MLP neurons of a small language model. Each row is named by its layer, matrix (up: input weights) and neuron, and shows model dimensions 16-143. Each number is 500 + 50 x the weight over its row's rms, rounded and kept within 0 to 999. Numbers have three digits each.
After each neuron's rows, "fires in" lists the words (lower case) most often at its 100 highest values on Wikipedia text that the model never trained on.

L9.up981:575462531509456462474454440471457430511541413502468539571466566511559506495510521607477518422504473551539460538481562571442536446486493548512554559446502426543553570445474529490576496489415388488419534524460447546542463482474579545538453352456506521478511511474499479485494468510481389582552457437556553510512477538538468601642515440584489495525560452528438499626473568548434506489530
fires in: "they", "he", "it"

L10.up642:575470490585376514477483511453530520618502416502431456487440527432487407544575440505463546413507465464533353364424513581535440568490472511531503486471533452579555519479495475495575417493516413514534524540524507502540511470443513510451444562483419416446453486467593499546437488472492498484596444451540549459443537518549483496578489446536531450493557551508442497446539497524509613476553
fires in: "time", "first", "year", "originally", "who"

L2.up623:483571525451435488511509418396525478472544509577484485480424554508434489504616511552499591474518486524518512496482558528461564516449511488505503479460470559525448516575555589604495549470511473492586500553451522509508504442463550463512580520525493417407504476471511483496480514458638435549485411517489501518498470468436482449461431454454528401588477475504558468456509539556491507480530
fires in: "she", "women", "who"

L4.up541:494468468510500451477469468500596493539511470472482469484562468624491537485500550444473505487445596463615481410505465466526521560411500430536426454464531527492578468577423479568529503468482433463543498520553485485443570490523475515517602498492480440474482470574479496465568501476526411466485452501481460484444530471651472456570482505464429616498509515542502547545487562466568509485453
fires in: "film", "music", "research", "actress", "theatre", "arts"

L4.up955:466542518589548508499505458413565494451420547566483559567469534466429464554518540479346482541499524569470449503456505506528481471456547535513476498496352532505459579535509568409504505489506476520383491469531553461396496543514533496468511495485539462615560461521528495515389475492473498515494423457546590497446473480547537466501508413516535556522406479509447567497528506572560478435485
fires in: "after", "until", "following", "announced", "since", "before"

L11.up112:531461511537540449469389533461441485470503391575475485612411473494448497528417527518511542531510554503546536523539485509515437395438541496512428504597439535426535508435571519419553563484519530566401484508580599525528437533508489537492521403414483440499476534558548426587390488570476549447468448533488556490428430494514496499570502468548415468544519614446488491467483486386451398473476
fires in: "well", "such", "saying", "so", "disc"

L3.up75:544475478530498606512502427490514484503505444472503455475462372496534502462506476550515466463415570492571511455503470503457555587493480474504430456512549400460496532555425409609500490507544426508461498548510477471479520523530407528549518516601558340422421551492630511538535563610492520618489537451479479448513455475508542508547565504453400495479507401508550503530526568540513512463525
fires in: "gold", "silver", "bronze", "air", "star", "debut"

L10.up741:532503411456470470532472553452580461473534525511521434407492484453464519466465447487475438557520475507623509541531357515556523410448541448532414559512380545592454587447383546577451492556543466470563444539510632461533421512508521456445462534501452383490498500461531535512504484478488486615534585528520493495448531508528540620459520510569499477475518460527517510465464485422437506411546
fires in: "2021", "2020", "2019", "1999", "2022", "2011"

L7.up539:401560535529575504433461479393556542514561542515447499389495445484508545494559506486603510570514587466461470507438491448585464496545629488541494418459503586506544514538437477519472540383484470517472469547500522393494495497482489426479467486412526437512487531437589426533591551521530495551466515517704528465391456505488541472497476529563483486439517511520464477494552438515511503449491
fires in: "2009", "000", "1994", "1909", "09", "1990"

L3.up950:518496469512554456504505481486507497504532622479505505491490606565518535549563445445523531569481471526441496480493495526495363416527478387503512448462549557517571459491461422525493475512458479488468520480505630490537520519517424482539598417647456487514553571587533549481510404539474482459496485552518572551536453463514469520493484526474421414554511555532458485535586551476596477426473
fires in: "eastern", "western", "central", "northern", "southern"

L4.up408:419462512602573621509497540543527538526503474458510463458474455446533493502425539473499404506466512438512501470526550536436496451498515442506344455465512460617563518504515445487574530506468545436350527619529438508480524494504422560499408481467537446544537568511415533538530455483501484605512529481467544491493402411519476559431430473526572476515556468504478505505457496506420418490523
fires in: "after", "under", "frank"